{
  "d_model": 256,
  "activation": "gelu",
  "norm_place": "pre",
  "parallel_block": true,
  "init_std_qkv": 0.0349,
  "lr": 0.00373,
  "train_tokens": 251000000
}
MLP neurons of a small language model. Each row is named by its layer, matrix (up: input weights) and neuron, and shows model dimensions 0-255. Each number is 128 + 24 x the weight over its row's rms, rounded and kept within 0 to 255. Numbers have three digits each.
After each neuron's rows, "fires after" lists the tokens most often just before its 100 highest values on Wikipedia text that the model never trained on; "fires on" lists the tokens most often at its 100 highest values on Wikipedia text that the model never trained on. A number after a token or word is its count.

L2.up376:114176146157097115128135150144155110109078153180119183153105125135137134136057151081154106135139146187100116121090110119143125154189151161121151148138126154123150143132153094131119105146128128106139112124135118108158126122149141164133102127124099145124102098150172167126110116119124131130129095115138115151144096131084147118137105107122135106086133169117120092107103120172117120124108102146149150147121117100120127083123099152134166137137116138139112106109148103133131129071101122079085164134164131137129140154113097129108126113102137130112114128129100135168148172149121107137161147117098129104164152093156115107163144082104082144139121126099103104143098103146133113157164124140133121137129148150138161100118115147150101143082183091135189117114153162174115132170114148
fires after: "\n" 21, " was" 16, "|---|---|---|" 9, " |" 9, "|---|---|---|---|" 6
fires on: "\n" 29, "The" 22, " established" 8, "ment" 4, "usic" 4

L8.up205:118105155150093142140150150156135194150125158149115117142113127104145138123089157123118127139101174105151121089147156114085120148128140165095099135176078174108147128114150114148142121158111103089164095149095116136115162113093156132120112132138139116116128116127117147115135132150135158131082161102137141137086174100152127148121135134089115119177131139160135141117128130112142137097116182135144176135176132154095086117121132174146132132114142131145089105113100135144105145113128064135161159132129129109112120130087104104117133112097115130143127120156106118122116146129118115139096106114083088161146146201172108089099102163161130114111116152140139091067125103136121088100144130129163140138088106109120069154134123133137152158149093111134140135125123120125128129090114170
fires after: " |" 31, " /" 7, " 1" 5, " " 5, " a" 4, "irst" 4
fires on: "-" 22, " 0" 20, ".0" 7, "[" 6, " 7" 4

L8.up612:175136136140121103130111142073111130138175111127145149119177162135133132089093133109147111140125122130141111089129129074130099110130134155120154142098148130142098112106117130112123093148134110137171114123151169106165104129132094120117120128118123132153102105115157126116093155173117131150114122122126130129142089176122114128158140115103140131119167116165112126133119145131134089122140138120076122162160154132140112162147109096130107095152152138107126104122130105117114119126168179195094173119115144124154145156101114124175124144094131147126154109162088108121148141096157146074090127158105108111149105116067125138104106076156175116089146105093097138139139132170118181100087133092153101129137172121148112127134179175099132119147098141110136128137133111111180132107119157
fires after: " " 48, "%" 9, " Nominated" 5
fires on: " |" 100

L2.up1145:156132148124150115126144146079129156081101084130142121128145111145128122125135119110168157107078133137139138104127119135143116120130168132131121083151138109159179134159130150093117110111156108159179155096142157113138132094145137137156154177153052139125118124140117143079174139102101149120127164143161140111137131151136161158139098166131119120114120121124125151143089149113163076106087113090174100119122125135074107094088154111117122114095124139134127141131089109108183100156156103116126129098120151176182112134159146129140083115157124116127124130120178120150136128128141113125121128122097097171130148103113110133099168123102119173152138112127146119094143076136139089103137109120153109111130098123113104107148145155111162109096110093135114114173082122099138147158132130
fires after: " H" 14, " K" 13, " k" 9, " S" 9, " B" 9, " C" 9
fires on: "e" 37, "ri" 10, "y" 9, "ry" 7, "el" 6

L2.up1322:126121152128138106154120154131168122109170134109185155111137137144136119143137113118114155143152091169107141095069106156150165082114142170135066128190145115114123110131142110131185119135136103198142119148106167138132122107085128066139140129127113145113132102155127112130112093119158099112158117120127085140155155129133117167068134101121117128143122130103105107133140082106120147162137112120107102142111103084121146115134092165078116131139113153155131159117131082142124089130109157085131162131123153163144135132098138113146093108149163131142112121122171141142097133120105106108102168147112110141175158151160124159117153161172139116092108136162157106115145120156086099140099165087124133113149151126122105163127119156100104126134128137091168133120111133135115117122138133
fires after: " M" 31, " R" 15, "R" 11, " S" 9, "M" 9, "==R" 6
fires on: "is" 15, "ach" 12, "e" 12, "ign" 9, "ore" 7

L2.up282:134097089098114152158130151123115142116161140141153114148125169113096143120087114133128116135098140132147117091088122128113132103101094128122141067092094157137117132094150141126071143120117113110098123138099106164130078146152165120149163090085164165143093102125112134160135089146117125132145147103110110126134137101126106149119135138112122152153149132125137171131114130165117102179152117086114154114158141152182142093097177145085129115129105097150148087095090180106136103117143136150161125108122180165114147170171152129117169117137145098111135085152164109111147109166109142092128135149120106129125141160116145117088097102126094140131108134117102119104137100094151157130132127114175080100100122132128113108176117146123158120119110129143142116127127092166167108148115123
fires after: " U" 16, " Ab" 14, " O" 9, " W" 8, " B" 5
fires on: "d" 11, "u" 11, "r" 11, "og" 10, "w" 9, " Sur" 5

L6.up941:139122118124125099134130119121083136139148138101102116115129126154185125104157161129104120111102147124166121117137121158198141142113152119103104143107109115130086129123112145127159105128116144089128158133130101177149091115140133106098103142133160137118111105143158150169123100109133101104146151119145077144112181104133163159125171077126107109094147141148135106141133105108131176099133132127123131134126130114131114142115114103099198167126122145151111099087142111103148108105129127057109114120079189113123147159101140137142159123124090182120137127126165177119096110113127124103113110119141101133122140161166091158140171124143095158174097127124152097164107154142111124122151117146123160130145154089144172169146124122146094126132120130154124111160151066126121143113123161
fires after: " of" 22, " =" 22, "s" 7
fires on: " the" 26, "\n" 22, "ol" 7, "ous" 4, "-" 4

L2.up1405:142153116162103120108133193101155125158140180127162155078124147115160127122142164117126122141132168129130116159098144125155142094113093122109164165160145148148118131141161133130146097166144156069138137083108110098103109174096115143166105100141165143135169137157139159114123123141119139117166149128156149128103128116153118152174116107120101157125132129088133113142109143117127136121106119083134103146095094102100145136147091115141131147113125135142110138085115139134096119131138080159153180124147151106127093141133109135127113120136103111107121133135124119136124131174168123126106120140127119141119118075168160155129093118081164138116116103088100158116130116118126160123164122103113114164108097170097152166134119118103131213168085106092105140160110113100125095123112099
fires after: " V" 13, " t" 13, " s" 12, " d" 11, " l" 7
fires on: "ro" 18, "ot" 15, "it" 13, "p" 10, "ul" 7

L2.up565:138064137161122103149140129115150161143154148127149140142128192107127143128109155130104120132142119168101139097120126115081100083100120130108114092145128134106138121136157123093121133103075138113154136141137105166071154108157123198103147134126125219128167126190123122110108112137135096121137147143151179119117144111153108118117083101152130102125150143095116100174136110090114169132114070142162162123119115143128099112097108131128097134134126107141110129117147080129153131123179152133125147106116171131137133108145179121119134107142112139111121135110091137138110163129113106130142100123097172145152140152130131136145172132136074127121119116119172091143132132111149112127166123128160127136164115109097146167126115132116172114168121112109163169114150120105139120091102137
fires after: "f" 20, "h" 17, " York" 10, " he" 7, " rec" 6
fires on: "ru" 13, "re" 11, "is" 11, ":" 11, "le" 5

L5.up546:088155152137101124125107149092110118121170111137137125089125122127093114086098126101096103133111156130130157134161140157146130132146125121138078089137120092110127120169147209167097145165145119153115116133104160150144108104115068131122170140124164120154107128109136129131139111151072177118133096122134152105099138132179127147112128130099128115144107097118118127134099125125133144130124067108116101096148170090137078151150154111137134139167185149092122121103177155134123124102115140137085136111144113108119086150073147140098136120118117111149130159117134153125109141145180153130144163153092131105148142147115138122138106130176116171139126096096096146118120087125139105140124138145149094169141133143120118134158080135100099157150154115111140130190134135103128106120110153
fires after: "==" 39, " ==" 16, " career==" 7, "==History==" 5, "s==" 5
fires on: "\n" 73, "." 6, " only" 5, " |" 4

L5.up837:093121158139155090115129131148159128131129132123138129129113113134130101106155136144107128133126135134143138101147120088151102133134161124129113152119094108086140139117143124136072115150143124113110067126140108157155134145136111076123083141137108124108128185129127101142141158145120163113091071160181078164130132141149133153176123141137112163186136112122121090159143109098110097172123122158149110110100141160155197149155147135141126142105133096132133134157176123139115158124149161113125143139134113135157131133113136126081132147098084110096117087136127099120157130141130128133120109099143123139140227139101122148128071107158109119127093110116110136170102161166088076144137110083132144121097114118118132126126166146097149124133146147142125115153139142116130133064115139
fires after: "\n" 66, " on" 4
fires on: "\n" 67, " a" 6

L5.up1294:143141068070118129113158092093099179159128125127091145156147129097102112111132167124105125134107123152122107101152125148106073120079178156122109140120128115134134132119091128132149096146137144109103128113171141124152168150104112117080153112141115127103126135113148080124123118132135162093130122083165091115106121177150123110118145099152128131139155153139153107116151167134159093095152141125116134109106149135146080138111112125107118167173140148154126108140139123103133145133160178137168106163133165127123118104167094091156127129100132107159128161132166118150088138112127118095105139155121125138116089098144141137127131132116182169145164140167147097089141123122104096105129143103104099116118063128167156116123109125165119136151130106121102149110156187127122142167119112
fires after: " n" 18, " t" 15, " N" 14, " ex" 6, " f" 6
fires on: "ou" 14, "it" 12, "E" 11, "re" 6, "c" 5, "CA" 5

L2.up454:120103158158140078149134108121144168159109095152110148135121160144113132089151135116100101132137124178121146119145153133093142120127109139126119102096146139077063103157141155123154095157119144120176136136108098145100144174126098190105088109183119129084115134129122137169142147094155118169126131176142102109181134131126080112072119087137167126114122154123163115112133123149096147108108123116110114129124120149138106157140131120117175133110111091139099071108132145129082089160121138137131179159088144120104120122146100124154113159092110120137099161129083125126145146156114138168169126152123138165121149133152131111085120129142157143149107146119103127136111149156148108070142151132122118131114159115117108155097139096141147152095119111162106100123129123153153126105107129
fires after: "." 47, "ing." 8, "s." 8, "es." 5, "ation." 4, "ed." 4
fires on: "\n" 95, "\"" 4

L6.up1313:118089115147143136137161152058066145156118116095153152125144182156125127091138150113146102151105134159102150107134120157103115164129180139134121147095100098122129141079105093195102167098143124119119145102108107168131115144110160080117108136121127149120126144140111124113134129124117122147116141156146099180116173121125128145143139159177105085164140135132113116125134118113140126101134126113128108133123129142136093139129099118116148138137127179124170097120135098133089144094132172144154129097162111132102128108175099143134109136091119135133118139085144153108145102149155144104133135097147088128123151162162132080103136132113149115129141093132091087113137141119119089115128154085160102155128156089141161117127105149158118087126188112139117071164138149115147128160137154
fires after: "==" 18, "===" 16, " h" 6, "ly" 6, " ==" 6, "==B" 4
fires on: "\n" 42, "us" 11, " life" 6, "ack" 4, "ac" 4

L5.up667:101125184111092110140131100104161135145149110134105126123077137103115119132106143148134127103117089146164080107097115109100110157109108092134140122092125160135118118174143135153118153126170131132163136099122136128122122118140083115111104095130140121147176099110130126117143180164143142117140167161151142147149114125165112148142136115128143141117157109123146165123146115143124156119113140149137148106126152102111128168127154146137172081100094110119103062102134172155149081080084128103117094150162114134088105089151132101161142170168098119121148099136148135168124125119128138132175159105104118134096128114140111108143137144145133113108153153116157134149135095123090088136100111183120125096108110080125176140096180144163104153114150142140096127113139180101118148146131117
fires after: "\n" 32, "-" 8, " c" 7, "ro" 4
fires on: "\n" 29, "er" 19, "fess" 8, "is" 4

L5.up96:119142104120140117128144073118136121130098077142120134089098135125134158147137091113132099144151127125148163100146138105126098151161120161121143094060147140142114145149099113169087135151121158116141156125139116126127128101115113126119129100116100115144122117125143137102170130084112111161160126132106118122152131124170109162096131108144136113150165125126104161116113123171134063114095142138178122102151148171143136098123080129109140120114123165129173132126103124130095123094169118157146079133188132156130122142154142115163204127116139132144118098120122128131169122128165125145138138140131084153157110142061169119151149143111146107136149104079165060102152123112124124149145123182130111155117113120144127110161107096112102127119127107087130151097146113148162106131128089
fires after: " b" 19, " B" 11, " tem" 10, " c" 8, " st" 7
fires on: "one" 16, "per" 13, "ell" 11, "ronze" 10, "ock" 5, "ber" 5

L2.up711:119108133146111132144108100096156138152152113120156159166174113133128150109139157145183096156112133101158142125100148129135144109122120104080096124119176148125138149121132113109144103129122137090144178157125087130110121123101172088140140135089150110136083103156099137098119120101143141137095149091118122122082105117162093111142093110144141143125141159090127135113141144128119177165161122110117151085150105158133133138112101120078135127100076126113153149195126123168138123114101105142124120174138124155093136124084172114093122120153104080125191155124105116161163155172130112139166151105130150149119163116142104108142122133115105149093129109123099139124156136187093113113108156139118126101130154110120110158120134095081109102149125124145153130140103172129104147154146105
fires after: " A" 19, "==C" 9, "A" 8, " (A" 7, " L" 7, "B" 6
fires on: "ri" 15, "areer" 13, "y" 12, "od" 6, "d" 6

L5.up1533:131105173161087151149125100164143140186117112133146114104107116148138151137176119100156159118106125117129133074142163124092116206127126141128123130100091168128125112127141117119124109131145171131156109159136147123090159104167129117121084105151138088144121149111137162107080140129112167136139164117136126158128106160099148140180118119125133102148140115097118106143086140130104146109128140122088171169142156105123116089107141097108126070124128128094143173122136113140104087101137105128149111133118099127128098162074154107143131146084147117165115079110095109158147143113141128131146146120159124109137191152151163089151101105150147112116136098117118140143152120144128124131139140155116105149096131158124146148096094097139081130097115108125091086127141142155135106089128105
fires after: "\n" 93
fires on: "===" 54, "==" 31, "\n" 5

L2.up335:141125135099141101140126141111108121177137140091123117149115146182095127122158147139165152105094120115097099127125109135114160116144119087157123148144163131129098099107116140144129152139097145166125139139122109118146071180067114092140121148159127124132110154121130114159158188123127117164108121098123141111081160099091111122110113126157158135158079131109136122130128128101134087157154151132096110114109122165128156113071129196143132123137129150140136132098097091098110124142096134131151182108141167168111108105114134118106101108129088123160111124118102154118153153116158100097151108148174144120130128143138122129121107145093125108102110187135120157104174144150127122107124128092150139082185115082156103120110159106121144102155123133140117154145123173121143119093110171
fires after: " one" 16, " O" 11, "R" 9, "H" 7, "==R" 6, " T" 6
fires on: " of" 22, "e" 15, "f" 13, " more" 5, "is" 4, "et" 4

L2.up391:139122138107151120119116166146131127107100161093167098116140148140135114155151137091164117144161106160154185142123154117165095111146135153133125117122158199117082102145101104144127120135111149074118132107154144153093142112086191140150112146147161120116143124142108134108119140130115139118148126094172121095102137142129148118131119111151111159120156180154138132133133114149117135131151166121124154111098121118172095139059116130140101144143127171095112089105105092120132150115123113158163135119137090111161145117123151122114125173088129104113163162086116129178139102145149096132121120109140166140103137111061107090171148104130126166088128133120136110157123123139139127136093118106125128146116069102111150094106140121118104143149163100144164133168103117142101111118087161
fires after: " F" 16, " f" 12, "F" 8, " Sant" 7, " T" 6, " Mass" 5
fires on: "a" 24, "em" 11, "et" 11, "ay" 6, "ach" 5

L2.up202:168101120162168135169122141123183143133090130143164135098128166162160165148141144160129122155154121174108148111123103108139140100122125145132144116144130159130136141143136117145100132131107092130131150108119165122126095101117166177141128142115146109106152112144133116080167124118120114118120162120109115170112130089057119141118143098103121132145103140102151103123086094143137120137111126140096104124140151079155101106155114161109158141148106094146136058097136160161132072130141144131112147095097102111135140139146128119170151146173178157143106100158110141173123134142123141069154105136128140115130154117136116151079161125125072153128162113108107078102119115170138122129090143133151086117116131123125141083108151080090135151127134130154130109150138126134161101150135110
fires after: " D" 19, " Ab" 16, " Ad" 7, " M" 4, " Franc" 4
fires on: "is" 35, "d" 14, "u" 8, "r" 8, " /" 5, "ist" 4

L6.up1233:143130149134120102135151108118100138106135106097133145151134109148115142133114165119105116156182105133107058099139145124133162107131177139089150087094085115126159121118163115144117166133097102145130174126098094174124128192132101151159099086151099127152162124149153133158116065127102136128183109125157120097158126140126106165120114114136140114120137111143114092136148108155123110143120112131146131138130178111130134119145160186107115130112161149150126118177130116124111118062125157169094106106123098097130146111124119128112117173134111129096116112138135133145144131143161117156114159116127127148119115130142150162136087085070100154090127107141149106118145126127090108171109151107142125148148142127109163148107144113124182107127148138115130095159151094103177114130085134
fires after: "\n" 36, " is" 12, "n" 9
fires on: "\n" 36, " a" 13, "ov" 7, "iv" 5

L2.up1258:075124108168136135146121099148175124152124085130133136167147112134122163154137111157147119077114137118136109138126130072137127110150129112086160118113143163120103151120113116126141113146165105154121163107126116113089099163145120097119153110112118159152154140149082082117167113144162131122125146100094136124106132094128163163070185135120164150116126124100063162118118163118115150137108138175140160140124145155103132159116126122120101121126165123120173139155159092097136136120131134150076112152161143126119134090084072113175164127134137159152135111112192103110085129141117144141111112124107094129148168092138122107129147107092118147128113147131125097090117142168148126136134147154118158116130114143162090152108133148109117130122113106116117148156083164150094142161151134
fires after: " A" 32, "A" 7, " E" 6, " the" 4, " (A" 4, " Am" 4
fires on: "z" 26, "y" 13, "gy" 12, " tit" 9, "ile" 7, "az" 4

L5.up1210:162147100101129139140118141116145152120137093129147099134143132121140134145149122134125133120154131119140131115130108150131156100089121133095122166101140166129144143104176140171126143175160127093095119138121150148128078128190099134136129143160129140093105138123144135140099123108127139078098145087173116151113158135175130128120154112129152106136124078098121110162146128163168146125114160123111117167129124119153178132162148120130078127145095141148158104107148080154125126143075101117120117120077121129161086142145182121108141125115106138120151089138144128130123105117127132121133145098141101069150135142115143189102126165121177125107089164092110109128119181101132128124104156144092131152134198100095134151145126121140085151120091099123090112134083140133106103095129097
fires after: " =" 22, "\n" 21, " car" 7
fires on: "\n" 53, "b" 8, "ent" 5

L5.up513:147107139136090128128132155123123163111088133093115116106111123180123138089147168130090138096133126114139101115103117115181175121111114083118118113148145116104136120140129126125114142153181114163123108120064104091125168120099134110094101159159155144115121154127104121069209119118127094089151084152190116161125148143135091175092122150137151122100143175125143144137129126151132146161120133118114102126121115125115106125128110140131116122136155132126140120146134112147108150112139132121092159137144157145178111102150160098136147110154119187108131171118105168129133149148092100159123160137150095121127143132110128143096089098129158114084103147107116125130146105148098088070120132156119139117132115187136131121115166084116153103118155132127127146099117136132162106148123170
fires after: "==" 35, " ==" 15, "s==" 11, "===" 11, " in" 5, " ===" 5
fires on: "\n" 82, " m" 7, " |" 4

L2.up701:108157162131124108130124103113108107116156133123088110146167128144072151113124102134119156158127125135103117093105155137157127107140113112141164108134144122141127138132127200115112140116118131143159088136110147123125095147138123112118181131134098155107115140152102096127116102121143140125100060159153144115099137104149113126119130142074136141123139171193117085131163118117152124147100127153125146134156162130132089105102112126140122155117143128147139143142126121088134083144113148131114138075118163129139142102154107097159121122089129119137108112099153153118113142106123154138151125140137156100102157124140125125167151109096059114128150123136096134118104099145097111138127113138111144161164151175198155129111060130148079122185098134155108166147092151165080130172111150
fires after: " N" 20, " p" 14, " P" 10, " " 10, " res" 8
fires on: "et" 25, "ow" 12, "ear" 10, "emb" 9, "ion" 8, "el" 6

L6.up670:096105162117105120151088154131112136130105119118129118171133110121131149165160133116125143125108100099136161139118128200121131110124165188138124113133131139086143147123105116127113118112131154103127186144138110150162138147143141087137146137151181125118071135090142139130111076119157140131137128070163106106096112139144158158111178147109125084106137164069188107147138168160118117130146138105152104133113115123101078191159123133133131139131108186143094132101176072136115137126116116117116137123121092101110126101117160152090108102135173140112082152139143167163128160096099110145128139138109128118126107128108155100114145131133131141119137099110109090136182140127113131146152167131144119172142154113117151117147093110134136105113116138162120077134142127136114110117113130
fires after: " |" 35, " =" 12, ")," 8
fires on: "\n" 56, " A" 36, " r" 6

L5.up1011:154126135064130156162129140120125130099101128114150120147170141137162090093163091126093132127097125151160121107132119090135177149157115134141140175159116087115114148136117116105132125123171128189142121122101144120106123187115130092106140142151134092137108098088139155090148114097194129126094132143130158115116124123130120129104124089110095092096158116139080064149121137161141120113182121112088130134150127087149114111103155095137136126125136125149116155093154135131138144128102149127091145109140146125121108149136128131122115107124119117114105175120092079122122140116135142155135126131104163161100099150130128134133093153123108162076139094145110096155153118133130097154155142110140114128129125163179147122111131111121144145085156187135135125141166133137101149148139207
fires after: "==" 29, "\n" 26, " ==" 19, " career==" 8, "ography==" 5
fires on: "\n" 90

L8.up728:119147083135181102122114112134166140142107158133109182137118124122114118145070153117133123130153137118153158101064092135116113105154092125155102130149144110175146145189148156141100104154138125132102129113174111117151143155123169153097142154121098136144133042159094141091134130138159110150124136150125156156136137135127132147136134111100101145121143121146095124138115143072104094100148109121162133118149155145138116110093124146139089123154120148098126134145146136133149097114126141149120131133136137104128141070108103122094074146145100094146155146123122124149120109186091173150119101130103129125147144077133134117144122091118133144132078104132097094141130112136151149115098093118131084105098117170164145140116112137157134146155102135127147145144132181123104186091141119
fires after: "|" 22, " the" 15, " Gu" 11, " adv" 8, " in" 4
fires on: " 201" 21, "anc" 12, "il" 12, " 2019" 7

L2.up1332:105123137140101096105127110119118088129143138150099124148132137169126135153108144140130156123118134154118100122139135122134174165175134082136144136195135146080127165110128140146108079087128144153100144142136127184122149161154155138168120120109113127153109142137131113169106119136144107135184097127126087109174142112146167164127131136140146126089154114104085110139142110109125110158112151137128119117148152118099128105122098101147095114095103161195116133161128144127147165139113126117109121130144111119107145096153155070117109130153123105118145159157154098145093143122126159126159095133132141128112227113094112118128135110156131111145097103119110124092150075211103122173112119107142145122125105168120091123126111125122159148076140131132118145130114142103132120111143109
fires after: " c" 23, " C" 9, "|" 9, " rec" 8, " Cl" 8, " " 7
fires on: "if" 25, "ov" 8, " 4" 7, "over" 6, "all" 6, "orn" 5

L2.up983:099136132140104115141138102114163202102084111163135135089144122156158096146131103099114112152159149106135147127118157192151148155125111123127132125091137156111116093139130134143096131160130093097146097116168121113102142149137146132129076122186150091102107134133096164179154139098134149108142138093130113127134149110142124165114112081129140111135122119101136148126128129110100143115151139133134130131133140133108103129101103141130147145159127192129092150100142098102142152132159112154128195151122131129154184148128102115071128101121091165134122120104140163120102150096082151152154155115141141151157138126140170128105122154136147099095105140110103084111114163157115126120152075122122140146109084137142122153130088095093128127103157124128183128103149141090102134142122089
fires after: " |" 58, " =" 16, "|---|---|---|---|---|" 9, "|---|---|---|---|" 8, " total" 4, "|---|---|---|---|---|---|" 4
fires on: "\n" 96, " of" 4

L5.up149:104073106114141122124131113164112090131128148109151103146129141128143131123093147059107121114137147149095124128107120146123151076146124119080084142128140104135134121092156138091148115194104121165196129124149129151139136121131067112117112140143125148169099062150166098140135141158108095119151097093129118167106118143156121158137169136138178147146138104107133111119129175141144128131130134160110148145148129102161116130078141129095102150128122145104143132119135143088133113116106080149163112149137096144121157131114099154120109129133130127107168106149106131102140120113136147130091116146113107184150156154133120147136158109144172140135137082097134110164130117092105114149098131063147146124116125131102112127148138184101183136128137084147150126109135118112098114133088155
fires after: " " 47, " %" 8, "%" 5
fires on: " |" 56, "E" 4, "ut" 4

L5.up1169:112140141115081141164174109142109099127145164108125135190099144134109139109109156078126160151128126174103141146130143146134147126119115119137126140115123131092154139140139117122112117119146117125155117100116134106128109147133141118172152085139135116125102167114103166110198108143170159135109091190141105137108122146083122124116128151186111078104126173113137106165115122100120084132131166122146159111125090171128130128118125161118127095131136115099175117127095136165100087115105138149144109113141142107140161133140164133096126112120154150092092132111127121123148136159121134137144148102136111120095164178122164103165085119116103149136119128109129106084112083152069097171153108094124106140121150171087164118118170092139140136129146143127096129156126183125113115118135118
fires after: "==" 34, "\n" 26, " ==" 5, "s==" 4
fires on: "\n" 62, "ro" 8, "f" 5, " P" 4

L2.up294:095102146089172085136100139131164114172131168133114089070117162142122169136109137088103092107137162141101161115103157132135099116139108124147144146165139145134148082149115147138144144144085149112131095140173137112097151128121142095129134119133108144108120106157133131135089145134106178138143147124137095114149144137147136178097109140125119147137163134130148099108115140110125112125114095083143135099141064125133090095115099143107107107106152147097118143147147134130153099144161129110110134091131155144097087110125123135123156203137123145171122147085108176139129125135118199148118130119111119099128096164121115114100128118091132122148176137126145119095096158129121116129120135138133145107137089130187142140131111101111156092162097098121152144131122118185119151139075150
fires after: " sh" 11, " P" 10, " M" 9, " m" 8, " p" 7, " F" 5
fires on: "h" 20, "el" 13, "are" 9, "ed" 7, "et" 6, "ach" 6

L5.up1527:117160112133111129121134135107158110109103124136138116143130117107136173123118134127163135108159134112162134059104169158162158102135107114104150117155125080098087140120074071153147121174119145114116137131104109104143130168152133117149141127119184166130171117132110104104144128113141121088124161179149114145175171117109178143146118112114125161128106139095139102091129118084157139131126161114075131101115143167092109115129173108128153113104127104139109147106175093122153110140133099063154142135129119124117143172133099163113142137135106126102109145150092077081109154145145159130107130135107123144157085129118146113147110129138118123115150134126152111095106069104162147150163155098117128183121149111156122137124133148149126087115134114148090106128129114158115120115127158
fires after: "==" 25, " ==" 11, " in" 9, " career==" 7
fires on: "\n" 59, "-" 6, " 197" 6, "===" 4

L2.up269:112096136162119132093082100162081095102118153091165160149097151096109102115140110139115122132124134195150151131157165166156137154153155114094124113121139122111126121125077147151142120145152144110084110107144124151112129145134116118090175120093108139069115133135126128108149136126117108118163130113136134151112134152133126153114142093124172093129130146090157129121101136133154174149166100124133084129112113146137070143124125135141127122181158124141135153097107095128114126150132137090111162134116105143159134124111129135125121129161163148119065138157153127127142133152121150146101086165136091164125095155105170095131063148170147108173153115122095139106123118125117145086132114158117142136095117137093103163113106067145181133119134140154131098128135152129132113138103087
fires after: "==" 57, " ==" 19, "s==" 12, " as" 7, " career==" 4
fires on: "\n" 92, " well" 7

L2.up383:097135124154140139171167100147126120124123071129115134081154076159158141088119109162113157096097113118125128108148107111126153104110131122113165132133145103103110126125161100123132107140159154132122133138092094131138091114161132095107117111150132142138151139101168124077143153119103152139149112127077132166153126113136108128065128122130132164146102146115118150076120102146158141140119159113135109121144116078150151119135113129085157131109104107109135150144114110125127153118080176096118181146169129087142165110106114089138158166123165076103081136131077124102146122175148118127136163122155114147102143131100114158118124142123144169145135125111147089121126131171162121147122148155151108125101123129123183120115100158146158114107148135113150123150071151124147156173152097
fires after: " H" 17, " st" 8, " Min" 8, " m" 7, "H" 6, "hem" 5
fires on: "ic" 19, "istry" 16, "an" 7, "is" 6, "y" 6, "id" 5

L6.up615:120111154118164120124114169143124162091143138154140124116117148081150148097131113085130121131156119177145151111141118084117168092094141142109133140104147106131123114137157152142158139140157119138119117143078116152130105123134096112106120132148161109120124137147093107155146128160126115133141162111155159119112130105106081163151120114125130085159116158172113107161127166162115130125113147116081123084126100127132088142133135140153132167049102151076125109120160125116106128131064162137134103127139111108142111126079153124109085113138120184149140126151180156121091141122095109126132136121124106120152113147128166103083086169129173137174160158134104128103152115103140157152170146071107169130141156128123093148126134117149142150127123139133119106153108109130149155118122076
fires after: " =" 47, " " 6
fires on: "\n" 52, "in" 10, "u" 10, " |" 6

L2.up1383:139120127113171120123137100151089098146106085126131106094122144158152096135123129149143145125104139080106139114107151122129136130129180116122163144126159158129126133130114138106151174161170109118137169114131101156109125133123093109077103148098116108119126098129091079092141173118126133163105117129105120129114114111103124136153093104150169163111128165145124172137168132117107115133108119163097126140120140119113126120133107153109113155091091152186108141100131115104108109129151175055114128077143113138136091125122168110157160148139112149082102123138106143121099140140081143091138161118137121136168159090137175119111146146142073181150152101180162099127128140125106093131128131147142154135129108111142099144137160138141144096117123158164109132136132161124144083081138095
fires after: " H" 23, "h" 14, "H" 11, " h" 11, " M" 7
fires on: "y" 16, "ir" 15, "is" 13, "ly" 6, "o" 6

L2.up404:122111170124117135125156058144141129151147138160086140105143158130103096117158161135112123110149115118074131121150151109080154162125121136139106119171166127099071101115138151134135117120107138147151120127150115121154114123125128161104093101160152124115150209120101121128100124166122097198130175150100139130166144123144145106114112093128124123106115143127081126150138103109146094114137143107126124140095182115110153110143078143090108094121120141112118120105111181105125077113120148124113172162103147173121079147110147104144123173129134161129117132140162142119097134159106131145168124090140120086129153087121125178163135104156117145130133103125137111115126147117091117122126102119113137069099115133133121173125136133158110104137126155154138136130128151084108129099108144
fires after: "\n" 57, " h" 5
fires on: "\n" 57, "\"" 5, "\"." 5, "'" 4

L2.up408:108102159168154157128093132116099105120120102131081121148126126097085182125078180159126131120127108121131133102123113148146152077109141147115169130128097123130140128154163130105126084144153127107143151094127134072145099081163144178107119144194110090127124127116155144147141122128088190132119135088143088118115100128120158145119103134146111144143119145137148142138077107108163144138155102107152103086098160117130109117131115114105105101164112169163123180135119114118154129087111097155138128128146090138113139121137149110120105149154162091155133137127132091113149125151141177191120121145111129143106145118132087156152142137138097116132149115146109154109068136154142143120164111133148129132113088183128117140120141081147147133169120140131159103136136137132103149093135113
fires after: " K" 21, " S" 21, " G" 18, " Ch" 11, "Q" 4, " Z" 4
fires on: "i" 17, "h" 11, "an" 10, "ri" 9, "em" 6, "y" 6